config.yaml
norm_place: "pre"
tie_word_embeddings: true
init_std_o: 0.0
lr_mult_o: 2.0
lr_head: 0.0075
max_steps: 5314
MLP neurons of a small language model. Each row is named by its layer, matrix (up: input weights) and neuron, and shows model dimensions 432-527. Each number is 128 + 32 x the weight over its row's rms, rounded and kept within 0 to 255.
After each neuron's rows, "fires on" lists the tokens most often at its 100 highest values on Wikipedia text that the model never trained on.

L11.up1268 [ 85 167 186  40 122 203 201 144  98 136  71 165 130 101 137 128 128 136 143 160 197  90 128 144 165 104 131  63  66 160 153 136 120 149 159 142 137 164 144 137  82 165 152 106 157  88  65 114 119 200 128 125  77  78 132 175 109 123 119 139 126 114 164 105 152  62 152 142 113 111 126  93 144 115 118  89 105 214 137 120 192 123 118  99  90 137  91 124 127 100 100 142 118 174 131 127]
fires on: " ", " S", " A", "s"

L11.up2104 [126 148 159 121 190 140 199 124  65  64 131 146 151 152 114 181 127 177 114 121 165 150 130 187 113 106 140  98  83 101 140 144 168 157  33 126 159 129 164  14  84 147 102 123 170 130 125 111 143  65 143 108 143 114 120 198 146 169  99  88 129 179 103 132 149 142 138 112 139 129 166 143 161 124 133 103  98  93 181 114 113 164 132 147 121 126 106 121 120  66 150  87 126 119  89 136]
fires on: " of", " in", " from", ",", " on", " ("

L11.up1357 [153 105 130 116 175 103 108 109  91  89 162 139 148 145  62 163 160 166 127 128 190 138 116 137  27 119 146 125 189  91  99 130 126 113 101  69 133 139 116 113 161 127 159 156 165 159 144 117 151  89 108 112 168  91 190 128  89 152  86 154 112 191 119 136 116 164 145 103 135 114 173 185 110 106  82 103 144 130 105 125 125  29 112 113 130  96 137  85 168  76 149 149 107  97 100 118]
fires on: " born", "born", " built", "-", " –", " W"

L11.up596 [168 187  46 139 147 135 131  93 134 151 134 132 130 102 138 180 124 109  64 166 168 123 155 109 118 117 137 101  88 161 135 122 120  68 147  85  80  86 143 128 102 159 141 117  93 160 124 140 139 112 127 167 200 141 124  73 123 165 135 137 132 106 172 184 163  89 131  66 123  68 133 124 162 142 165 119 126 113 123 135 139 132 146 165 145 157 198 129 110  87  88 105  93 116  60 105]
fires on: " the", " in", " |", ",", "==="

L16.up1814 [164  93 145  86 104 121 161  86 158 143 138 147 131  76 160 161 168 157  68 178 171  65 142 130  83  95 189 166 122 124 125 133 141 114 120 144 106 144 143  80 148 134 129 150 159 105 151 124 140 114 144 148 168 123 116 113 104 127 110  78 170 137 138 159 157 176  91  88 136 155 132 124 125 172 137 133  89 128 104 163 115  96  86 103 139 133 103 134 144 181 128  77 197  99 156 114]
fires on: " |", ";"

L16.up1151 [ 98 153 155 102 145 156 107 164 102 146  98 109 164  89 111 167 154  95  92 104 172 109 220 119  85  80 138 100 140  68 107 120  81 159 109 101 164 116 107 127 146 155 105 186 219 130  88 120 124 180 115  94 205 126 127 173 123  93 121 133 106 167  79 152 154 135 148 139 106  76 101 151 148 124 128 145 145  69  82 136 175  96  98  90 135 138 154 112  99 153 169 138 151 104 114 136]
fires on: " |", " 2", " 3", " W", " by"

L16.up1128 [138  95  88 122 168 133 145  57 137 138 101 211 167 126 101 131 121 184  73 108 113 180 136  85 128 165  41 155  57 113 111 140 180 141  79 112 147 113 120  89 164 174 122  97 167  94 153 127 139 140 101  94 133 137 155 103 187 146 148 130 137 131 108 141 128 114  72  69 103 111 133 110 178 149 162 176 138 131 174 132 105 112 134 177 125 145 132  51  83 118  98 128 102 101  78 177]
fires on: " |", " Loss", " Order"

L16.up558 [137 107  82  60 125  94 126 132 107 111 104  93 116 197 170  95 153 141 135 112 162  71  97 203  63 152 123 161 172  97 218  96 122 130 135 110  56  82  85  54 143 109 114 180 169 138 130 151 186  94 179 128 109 114  54 174 130  88 126  79 166 130 140 125 118 111 115  99 103 147 147 109 138 177 147 111  86 160 119 142 127 110 187 109  96 155 121  98 179 131 104 124 165 137  79 112]
fires on: " |", " at"

L11.up313 [125 133 161  76 103 151 124 141 130 148  47  63 100 145 179 162 139 104 111  64 143  89 163 127 133 115 130 145 173 121 116 104 122 110  82 158 164 125 108 135 109 147 156 110 159  93 137 106 117 154 151 113  64  80 118 207 125  99  84 111 126 137 106 166 130  98 161  34 105 154  99 172 117  84 132 175 140 147  99 154 126 115 109 135 117 121 155  92 116  98  75 222 115 144 134 158]
fires on: " 1", " ", " —", " C", "incumbent", " position"

L16.up1549 [160  77 178  99 116 172 107 118 125 155 120 161 142  89 118 172 117 127  99 187 169 121 164 178 136 136 158 154 114 128  97  83 150 172 141  98 100  78  57 133 160 122 140 167 134 117 117 158 158 161 148 131 139 159 125 176 145  76 144 137 107 108 176 107 144 134 125 118 139  82  89  85 139 132  92 106 135 145 120  91 164 105 100 133 133 189  88 103 131 178 156  94 146 146 143  98]
fires on: " ", "_", "-", " ("

L11.up1298 [151 127 144 148 114 176 112 153 181 141 160 171 106  98 162  90  81 145 150 138 138 100 157 148 124 101 103 107  57 130 157 114 141 124 171 205 164 173 134  97 106 158  97  86 134 127 148 108 157 121 144 153  77 117  71  89 118 147 129  69 191 123 138 169  87 161  86 130 117 133  96 189 145 112 174 131 122 189 193  95 104  99 163 145 101 125 120  86 148  93 111 139  95 137 118  83]
fires on: "B", " B", "b", " b", ":", " f"

L16.up1390 [105 130  95 114 116 163 119 154  74 118 157 151 139 112 135  95 138 157 191 100 129 179 100 165 118 140  91 177 110 123 117 100 143 156 121 124 104 104 168 119 118 163 150 147 141 111 133 107 119 128  40 163  87  52 104  98 177  80 143 129 116 156  83 148 148 107 161 104 187 119 173 103 143 164 111 124 131 120  92 147  92  94 170 133 118 145 113  61 111  94 158  80  90 127 150 109]
fires on: " |", " Bachelor"

L11.up8 [121 116  68  83 113 133 103 152 130 144 107 153  64 120 165 112 119 146 107 113 191 163 129  89 106 132 151  92  57 126  81 133 117 155 197 138 118 101 152 114 122  98 151 116 172  85 115 167 139 138  91 126 126 172 165 128 133 142 124 120  82  55 130  91 102 135 186 127 142 119 133  77  57  73 121 166 127  78 117 103 139 143  99 132 161 142 159  54 188 149 153  98 198 100 106 127]
fires on: " (", "-", " not", " Not", " \""

L16.up1764 [127 109 165 103 153 118 165 139 107 123 118 132 162 162 112 152 136 120 130  85 116 135 164 131 124 110  78 171 120 128  85 152 140 117  93 165 120 123 118 171 136 142 112 151 162 138 141 119 114 177 119  98 157 144 174 175 102 137  85 128 154 161  93  63  91 115 125 132  78  51 133  80 127 132 126  94 140 175 134 103  64 132 103 115 153 103 116  78 184 127 165  73 103 129  96  80]
fires on: " |", "\n", " \"", " L", " by"

L11.up1636 [128 148  88  80 133 102 136 139 131 127 164  91 177 161 133 118 128  92  82 103 177 143 109 102 105 143 158 135 131 130 213  99 154 136 144 114 180 162  98 101 157 171 121  82 173 123 118  99 137 184 109 127 123 130  99 133 159 139 134  86 119 119 165 104 122 116 163  87 108 113 150 131 121  21 156 162 119 126 169  73 139 168 169  99 186  99 144 137 119 141  96 129 151  64 117 123]
fires on: " would", " to", " may", " |", ",", " will"

L11.up1221 [102 168 159  86 135 151 126 168 160 114 134  53 206 131 146 138  61 129 137 143 102 115 117 114  77 105 111 107 160 155 108 118 122  79 122 109 110  76  95 124  89 157 120  82 132 130  87 148 146 144 114  80  97 129  97 131 177 114 158 152 164 109  79 140 164 112 108  64 153 139 107 192 105 145 154 161 155 128 126  57 130 167 173  88 163 123 113  52  77 110  34  34 117 144  49 197]
fires on: " D", "D", " C", " "

L11.up2139 [147 146 109 165 147 122  93 163 146 140  82 187 118 125 184  94 171 178 125  43 151 144 157 136 138 115 138  89  59 107 146  95  85 137 142 106 124  68 110 186 108 131 146 103 193 144 125 114 105 138  97 100 102 126 164  97 166 134 111 143 136 156 149  98 111 104 172 125  73 148  95 102 147 236 169 134 183 163 117 103 111 106 204  99 152 124 115 158 100  98 132 139  70 101 114 169]
fires on: " |", "/"

L16.up2058 [132 125 137 171 104 107 196 124  66 108  96 147 153 140  74  57 108 107  98 162  99 178 143 110 153 109 141  93 141 152 121 125 113 118 144 158 134 175 126  63 107 150 138  98 134  88 176 131  24 106 112  88 125 157 134  94 117 107  81 120 138 170 114 160 166 106 145 207 133  23 155 140 126 155 141  62 102 123 140 116 142 161  87  85 163 108  98 112 139 172 144  99 125 106 113 126]
fires on: " |", "–18", " 15", " L", "–19"

L11.up1178 [114 144 116 185  98 150 164 106 123 135 171 113 135 162 124 124 130 128 116 101  78 121  80 148 123 123 147 107 123  87  96 151  99 176 100 126 106 177 105 165 105 243 192  72 121 117 167 119 100 129 159 186 102 164 123  78 109  92 169 103 147 158 128 123 177  58 133  97 107  86 180 121 120 177 148 158 128 100 163 137 129 149 137 155 137 161 193 119 144 116 174  92 138 162 143 110]
fires on: " "

L11.up1760 [146 159 127  53 182 128 119 108  84 179 155  95  92 140  81 117 138 136 206 117  57 145 189 113 108 139 129 187 145  29 124 134 136 137 116  93 130  67  80 120 155 104 166 218 138 166  76 131 159 181  60 107 126 145 108 156 189 148  93 140 143 148 161 137 104 110 151 130 155 191 126 142 175 121 100  83 148 156 134 120  90  97 114 180 109 130 121 105  89 120  28 164 175 193 112 118]
fires on: "\n", " on", "/"

L11.up1739 [130 171  95 151 199 110 156 156 147  89  95 142 131 124 163 170 136 134 136 162 145 123 124  80 157 105 155 149 123  97 129  81 182  81 172 205 147 111  91 103 178  61 113  82 175 146 107 127  83  84 171 125 188  81  74 121 117  57 111 135 114 189 122  77  86 133 100 134 140 178 114 112 144 101 162 117 169  81 174 127 154 116 108 187 146 152 134  90  95  99 164  84 165 153 144 108]
fires on: ",", " of", " by", " and", " while", " before"

L16.up661 [169  71 153 161 133 154 136 154 140 163 163 108 121  87 120 122 155 105 113 158 119 175 106 186 159 125 111 142 123  50  50  45 213 127 173 133 107 118 146  80  73 173 157 181 136 139 140 150 115 142 173 130 113 103 148 127 116 162 146 128 138 150 146 101 146 126 157 132 140 117 139  99 154  83  97 131 130 140 133 158 141 126  64 112 137 118 143 123 148 138 115 109 101  72 118 164]
fires on: " "

L11.up1156 [ 67 133 117 122 121 142 125  83 158 150 117 141 130 114 147 139 132 113 101  74 145 158 180 102 118 112 148   2 120 144 135  75  79  67 126 157 108 141 155 103 155 113 117 137 210 102 116 146 117 171 145 206 116 169 137 109 134  70  97 170 129  67 139 159  98 145  96 153 166 154  86 155 146  65 119 124  87  52  56  90  76 172 134  70 142 197 184 166 157 101 142 118 109 132 139 166]
fires on: " an", "An"

L16.up1144 [ 79  99 101 102 142 149 172 109 150 134 127 109 147 210 172 109  31 117 138  99 153 149 122 119 100 112 188 169  82  49 183 115 153 155 174 125 147 152  51  82 131 150 114 172 130 114 118 156 202 115  87 135 185 170 170 109 125 149 122  76 106 130 110 142  76 109 120 101 145 131 128 119 162 161 142  87 128 123  98 118 132  53 153 127  91  29 121 205 138 134 131 106  79 143 123 118]
fires on: " |", " as", " Zan", "District"

L16.up1077 [160  87 160 149 171  89 116  92 128 110 129 131 104  85 102  93 192  62 133 122 165 139  96 134 156 163  44 151 146  60 125 140 141 103  98 172 135 143 141 126 107 101 160 127 122 227  91  89 133 156  90 130 172 141 112 105  96  69 114  73 121 144 120 142 133  92 128 163 114 135 113 106 174  72 132 177 122 176 143 137 125 111  30 145  67 133 105 216 159 136  98  38 140 183  65 121]
fires on: " |", "\n", "V"

L16.up2234 [105 113 150 166 174 115  82  99 167 100  91 117 130 101 163 130 110  82 134 156 133 158 137 127 115 136 126 110 143 169 138 155 105 180 104 133 114 134 158  44  86 113 144  99 159 116 159 140 128 105 174  89 107 148 104 193  75 200 130 141 133 101  80 140 148 124 152  88 114  34 119 159 140  74 156 113 179 183 151 140 148 109  57 197  43 152  95 148 127 116 162  88 100 151 169 149]
fires on: " |", " population", ":", " W", " L"

L11.up860 [110 143  66 104 109 111 103 111 172  97 105 176 146 107  89 116 106 175  72 135 113 103 100 143 138 122  99  57 121 148  73 130  89 162 127 143 113 201 136 148 133 163 120 127 166  88 102 150 102 152 136 120 161 108 115 149 163 134 114 130 174 107 116 124 123  72 156 193 115  92 110 174 143 148 117 132 222 149 125 131 157 156 114 113 128  77 160 111 122 132  98 171 118  90  92 136]
fires on: " 0", " ", "s", " -"

L11.up2274 [160 138  71 138 147 146 130 206 128  94 136 168 101  97 124 141 148 132 136 134 136  72 142 102  70 124 104 106  86  97 141 106 108 131  51 110  74 121 129  70 101 148  79 100 119 135  90 140  86 110 153 142 167  87  86 147 190 147 151  50 147  88 127  50 159 115 135 165 123 130 135 129 172  97 152 158 166 101 165 125 128 187  77 132 110 127 151 105 115 140 126  92 186 110 114 169]
fires on: ",", ";", " New"

L16.up1158 [130 115 122  89 118 156 222 150  77 113 125 124 149  82 118 153  98 147  87 132 126 109 115 111 106 113 186 140  61 125  96  80 195 109 146 215 144 113 132  94 120 217 122 138 152 101 160 171 130 108 119 104 100 141 160 130  76 128 111  66  94 134 158  67 123 108 166 141 134  97 161  88 145 184 152  84 181  51 125 100 172 101 180  73 120 165  93 106 114 158 153  81 128 103 113 127]
fires on: " |"

L11.up1125 [ 79 149 100  97 199 159  95 127 111 154  94 134  90 146 148 205 110 145 110 108 189 132 171 136  84 107 163 125 125 157 139 130 144  81 142 160 148 105  61 147  90 120  97 128 137 151  98  91 113 165 180 107 131 118 128 143 138 107 162 180 112 151 155  95 135 145 169  85 113 167  63 108 156 102 116 115  18 110 128  92 161 120  85 144 149 114 143  51 180 118 104  80 117 155 153 111]
fires on: ",", "-", " (", "\n", " \""

L11.up1461 [120  99  95 127 152 164 136 111  44 119  94  74 109 116 112 179  74 161 136 143 143 165 116 139 138 118 150 111 134 160 137 133 124 129 137 139 107 128  87 132 132 127 132 112 119  94 161 168 146 126 164 156 161 152 103 114 140 128 152 104 205 200 153 142 143 111 186 157 104 137 163 155 129  95 148 113 106 129 134 113 121  81 154 191 110  87 138 117 170 121 147 102 118 134 164  86]
fires on: " However", " ", " however", "nce", " time"

L11.up2288 [144  92 163 116 134  81 118 124  88 135 120  95 103 133 115 175 137 121 120 104 144  88 149 135 115 129 129  95 147 130  64  85 110 117 121 141  90  68 130 131 124 137 133 126 143 122 138 158 119 162 168 165 118 120 130 144 143 151 144 145 110 124 136 149 146 124  98 119 184  70 129  94 134  81 124  87  52  50 118  94 171 118 148 113 156 155 203  85  97 166 146 176 110 128 123 128]
fires on: " an", "-", "\n", " ("

L11.up1136 [ 92 134 147 175 122 126 104 154 150  95 138 107 143  79 188 113 108 127 145  79 143 148 120 133 111  55  76 129 114  80 116 153 169 169 129  69 138 153 102 160 126 178 128  88 204 154 166  86 108  83 208 136 111 127  83 198  94 117 132 150 182 131 135  76 174 117 158 102 135 123 102 150 168  69 133 162  94 157  81 128 128 105 119 139 111  94 131 126  66 152 147 125 124 113 136 228]
fires on: " |", ";", " number", " W"

L11.up1766 [152 118 130 119 144  91 138 122 157  98 138 159 119  96  70  95 146  98 174  69 158 126 101 101  51  94 143 110 140 115 147 202 128 179 124 156 141  94  97 151 169 145  92 168 206 115 126  83 156 110 153 124  79  96  88 107 116 149 135 120 181  95  97 137 145  90 112 134 143 108  84 126 160  53 146 112 138 104  93 113 165  83 136 138  46 104  85 125  78 143 172  95 137 156  50  91]
fires on: " |"

L11.up1549 [122 133 140 126 172 131 139 155  87 125 157 172 141 141 141 162 115 154  97 154 141  97 165  66 179 136 102 158 131 123  52 190 115 126 113  84 152 104 140 159 102 170 178 122 183 113 134 141  86  96 158 103 137 175 119 150 168  66  86  94 148 158 143  97 106 125 153 138 146 158 135 134 125 131 169 166 116 130 143 126 140 171 119  51 119  59 133 127 110  93 113  56 122 115 147 166]
fires on: " |", " de", " –", "–", " death", " died"

L16.up1507 [162 154  92  97 119 109 146 105 144  70 173 192 135  55  95 128  93 140 129  60 178 156  88 119 128 131 151 113 118 141 107 172 167 115 126 126 127  77 135 195  65 133 177 158 136 115 135 140  91  81 147 161  87  90 124 125 131 109 126 130 133  91 184 132 132  97 149 101 156 159 142 131  63 167 105 124 139 155 141 104 149  87  91 107 126 127  93 126  85 118 136 102 126 160 152 135]
fires on: " |", "s", " de", " did", " to"

L16.up1181 [137 106 114 109  79  98  84 155 104 144 153 113 167 121 109 130 235 120 137  88 166 139  96 133 142 150 143 150  76  45 118 125 106 156 136 111 176 148 125 133  86 104 101 177 116 103 159 148 159 101 115 130 132  66 147 105 123 106 202 224 141 109 141 129 130 119  59 111 102 120 102  72 119 156 164  83 112 201  76 131 130 133 103 153 140  91 139 156 146 120  98  32  82 100  86 151]
fires on: " a", " |", " Bod", "|", "\n"

L11.up260 [122 170 157  75 200  93 105 114 139 102 145  78  90 153 172  97 109 100 150 121 191 144 129  74 143 128 136 142 142 109 117 142 160 138  89 128 142 127 125 135  77 156 134 167 140 142  93 118 145  94 111 146 136 131 101  93 156 122 205 140 133 200 160 138 162 126 125  84  91 132 152 158 146 111 177 128  69  73 117 103 113 137 139 102 142  94 113 155 180 113  83 137 118 222 113 186]
fires on: " |", " (", " Upload", ",", ";", " Total"

L11.up1851 [127 124  78  82 178 146  99  88 137 163 107 104  99  65 161 136 138 121 152 130 161 150 113  94 109  50 113 140 129 127 129 158 197 162 182 113 113 174 121  93 107 106 162 128 120 129 188 164 130  98 150  96 156 118 160 135 103  94 114 147 144 137 152 131 149 136 100  93 133 137 134 190 120 124  91 196 136 100 158 143 156 107 153 123 118 118 177 111 139  80 129 103 115 140 144 170]
fires on: " |", "s", "|", " "

L16.up1724 [133 128 190  82 125  96 175 116 142 105  91 128  82 160 102 139  66 146 101  75 144 156  79 182 120 128 105 117 210 187 142 102 110 126 159 119 127 103 104  91  89 170 133 151 164 121 170 126 110 136 133 124 155 104 138 155 120 123 147  94  85 181 102 163  79 112 105 165 145 151 130 124 133  65 204 172 128  70  77 150  48 151  88 172 142  94 107  99 144 120 159 127 126  46 130 203]
fires on: " in", " of", " New", " |", " Spartak"

L11.up814 [ 78  84 149 119 174 160 122  49 110 123 144 105 123 149 128 196  68 153 133 131 127 150 123 122 106  95 114 147 101 126 116  77 117 164 137 140 104 129 190 118 123 124 183 112 118 107  69 106 108 158 113 136 119 137 154 156  99  62  75 131 131 156  96  94 209  79 119 102  78 106 103  81 119  60 182  10  27 234 128  82  71 128  56  94 138 159 157 126 115 212 184 100 120 111 109 123]
fires on: " (", " ", "-", "\n"

L16.up1106 [168  68 140 124 171  91 146 122 145 116 123 127 148 133 100 140 185  28 105 112 159 123  86 140 100 164 191  67 138 128 101 100 133 144 114  74 144  53 140 179 150  88 112 112 187 135 119 126 142 160 140 128  96 132 121 114  67  67 178  90 182 118 175 131 138 160  82 134  76 112 112 112 131 143  84 104 138 103 107 167 158 140 123 123 131 117 122 195 194 126 153  89 135 129 101 109]
fires on: " |", ",", " population"

L16.up709 [128 138 198  86 129  95 127 109 137 104  77 145  79 180 173  94 141 146 117 108 179 170  59 105 162  60 152 124 194 106 150 141 137 125 127 129 166 121  91 128 152 120 117 187 172 130  72 129 161 133 132 131  92 149 104  62  92 155 122 162 138 105 123  97 120 139 134 129  90 134 134 142  98 186 100 170 140 128 153  83 112 107 149 154  46  97 124 102 110 105 150 136 114 136 103 113]
fires on: " |", "|", ";", " /"

L16.up1433 [119  94 162  74 102 125 169  67 165 109 134 123 108 118 135 156 162 174 101 149 177  70  97 133 122 143 159 129  84 114  98 114 182 170 129 170 120 115  88 140 122 187 126 164 123 116 113 161 144 104 162 104  62 155 171 101 163  95 107  97 149 135 146  68 129 145 147 154 136  91 117 136 119 136 236 145 129  87 114 130 181 142 149 181 167 131 136 164 127 107 182  81 104 111 105 145]
fires on: " |", "i", ";", " K"

L11.up351 [108 153 123 126  87 141 153  60 110 135 108 135 127 200 151 195  86 168 119 126 103  97  94 172 144 103 147 121 126 151 111 105 164 132 115 180 167 124  94  90  73 117 128 104  95 162 103 117 104 149 115 144 101 126 135 154 123 102  89 111 146 151 151  94 127  96 132 170 122 124 127 116 123 100 130 117 154 148 175 125 136 150 164 128 124 159 139 135 105 153 181 130 141 117 171 103]
fires on: " ", " re", " 2003"

L16.up139 [146 135 107 103 126 128 101  52 149 121  88 126 112 170 137 133 121 154 119 128 133  89 135 156  55 125 157 165 102 163 150  79 134 125 138 143 150 114 140 103 145  99 154 138 139 124 116 155 150 147 111 136 127  79 125 140  89 163 159 118 108  76 146  90 128 104 114  52 171 138 139 142 150 180 145 162  86 158 154 172 113  96 100 134 130 121 133 171  93 123 106 168 206  97  97 116]
fires on: " |", " at", " of", "==="

L11.up1521 [140  98 117  66  76 116 112 158 121 224 133 130 156 161 160 199 151 123 190 145 128 130 175 153 143 172 171  86  97 118 104 149  69 105 200  99 129 114  58  98 152 104  95 140 130 159 154  79 180 179 142 136 105 128 109 143 118 201 109 161 157  75 107 180 112  60 126  67 100 117  72 115 167 151 124 105 163 117 105 146 115 193 121 127  80 156 137 126 151 132 128  88 118 128 157 160]
fires on: " M", " G", " K", " B", " N"

L16.up1748 [134 154 115  92 181 145 160 142 114 100 179 134 111 170 113 189 133 143 142 149 192  90 126 103 119 131  98 107 126 135 141  86  51 149 143 148 130 140 105 158 114 217 103 169  69 105 115 190 100 144 110  79 125 132 163 137 118 156 119  96 157 108 131 114 158 177 139  97 167 182 157 160 191 163 142 133 101 146 129  96 107 127 124 158 153 102 206 122  91 181 136 137 118 153  72 132]
fires on: " |", " Mets", " of", " by", " aged", ","

L16.up938 [194 107  99 143 114 124 152 100 160 148 111 106 136 120  99 121  89 133 165 138 106 114 121 135  87 118  97 140 152 152  88 124  99 176 130  72 113 125  68 119 108 160 171 121 151 124 142 165 115 127 123  85 152 163 122 175 108  82 115 112 139 163 147 100  90 142  73  18  45 108 127  89 148 138  88  78  97 164 111 155 114 145  86 132 166 152  98 116 121 151 120  69 124 163 116  49]
fires on: "-", " \"", ",", " ("

L11.up1398 [190  81 114 139 107 135  95 138 138 120 135 125 102 169 205 144 111 151 179 108 153 114 103 160 158 136 135  46  92  96  47 144 120 152 122  93 107 126 139 132  99 227 209  98 128 182 186 110 112 127 111 158 131  67 174  59 107 145 141 162  89 144  79 162 128 120 173 135  95 106 178 155 117 104 141 147 177 140 162 130 126 130 176 126 103 132 149 149 115 142 165  68 226  98 125 114]
fires on: " |", " a", " few", " the", "|---|---|", "|---|---|---|"

L11.up1349 [163 163  97 149 140 116 138  98 134 150 154 141 145 140 154 119 141 101 115 168 157 118 158  75 140 135  83 149  76 106  95 136 137 134  92  21 108  81 140  59 136 125 159 116 122 106  79 131 121 128 118 101 131 163 177 119 115 113 129 179 121 148 142 126 150 104 123  97  83 154 144 118 104  99 122 129  83 147  97 105 151 145  99 151 153 124 177 104 116  53 112 113 133 151 135 117]
fires on: " on", ".", " of", ","

L16.up1228 [142 138 104 153 223 124 133 165  90 176 118 145 135 162 162 156 125 119  83 128 163 127 126 139 141 159 122  74 142 208 147  85 146 139 137 149 149 163 148 141 107 137 182 130 169 141 179 153 111 124  89 135  82 171 117 133 126  95 172 105 141 136  82 112 163 122 120  77 116 169 129 132 126 122 171  28 160 115  96  74 148 115 117 135  63 181 102 113  84 149 106 121  81 156 130 129]
fires on: " |"

L11.up921 [118  95 126 139 113 135 138  45  97  74 117  84 164 147  90 116 134 155 181 154 167 109 175 177 111 173  86 118 117 140 126  74 203 143 163 183  96 180 150 154 121 189  92  60 146 140 143 134 115 148 123  99 115 142 126 123 173 127 139  91  90 115 127 115 123 130 189 149 103 103 142  88 132  86 120  84 148 136 135 134 162 114 108 156 146 146 146  93 119 141 144  51 143  93 116  81]
fires on: " ", " ("

L11.up504 [156  89 139 111 139 161 123 139 158 123 198  86 130  94 131 147 172 102 179 145 148 125 195 111 121 122  86 100  91  68 134 111  89 126 124 114  88 175 113 157 127  97 116 146 147 128  68  91 109 105 162 142  81 139  85 151 185 137  95 133 129 181 127 162 152 134 117 133  93 143 136  97 196 137  81  94 178 124 166  92 121 129 115 113 117 103 121 105 153 138 128 107 109  56  94 131]
fires on: ",", ")", " –", "\"", " -", "),"

L16.up1917 [102 107 152 104 184 129  91  94 100 100 144  84 152 132 145 113 128 117 185 164 154 173 119 178 130 120  64  69  87 120 101 151 199 111  97 111 156  81 168 155 114 114  63 115 133 171 112 166 161 141 145 154 111 136  90  99 146 190 135 159  51 173 142  68 112 155 118 100  63 128 123 108 124  95 112 120  93 145  75  77 105 135 132 135 134 157 133  78 166 113 157  93 129  93 151 105]
fires on: " ", " (", " Car", "\n"

L16.up328 [110 136 153  81  94  74 116 186 126 184 128 147 110 138 158 220 121 108  98  92 109 110 160 140 117  94 146 118 120 127 150 136 145 123 117 101 129 133 116 123 158 172 139  98 132 113 100 159 135 168 137 175 123 157 107 125 137 158 122 147 105  68 179 162 178  96 128 130 160 135 112 125 141 154 156 157 123 138 142 182 169 127 148 142 160 101 135  96 139  98 154  39 201 121 153 156]
fires on: " |", " -"

L16.up365 [132 146 147 127 107  84 162  90 131 161 146 164  94 124 196 107 144 127  99 101  84 139 168  91 118 131 157 151  99 110 117 127 164 104 101 128 180 188 155 101 113 171  78 146 122 112 136 132 142 111 118 145 127 116 131 122 107  74 124 191 163 156 108 145 116 175 158  91 129 192 108 172 186 119 225 144 156 121 169  98 146 171 140 157 133 104 100 148 109 117 101  53 131 141 174 130]
fires on: "-", "ulus", "ovich", " ", " |", " ("

L16.up1358 [150 124 155 108 117  94 103 111 142 138 169 141 169 132 151 146 109 190 185 124  95 121 118 103 123 163 156  98 159 144 133  78 158 186 128  83 172 145 105 172 187 148  31 119 204 156  94 141 138 127 132 147 157 121  90 134 150 130  97 132 150 128 102 140 144 133 106 149 101 101  95 149 175  88 176 195 118 136 140 150 148 148 132  97 128 110  96 135 150 102 150 142 106 136 130  66]
fires on: " |", ",", " he", " /", " be", " He"

L16.up759 [111 115 137 160 123  87 145 139 119 145  99 120 127 130  83 130 124 171 163 140 161 185 110 164  66 141 127 135 126 177 121 104 184 134 173 132 135 165 122  95  90 194 132 117 133 137 154 115 123 184 138  28 106 184 140 115 138 125 156 139 131 155 161 103 149 142 157 122 169 116  90 134 159 190  56 170 168  97 110 147  94 154 133 178 118 175 159 146  82 131 104 193 100 126  97 137]
fires on: " ", " |", " 2", " Mission"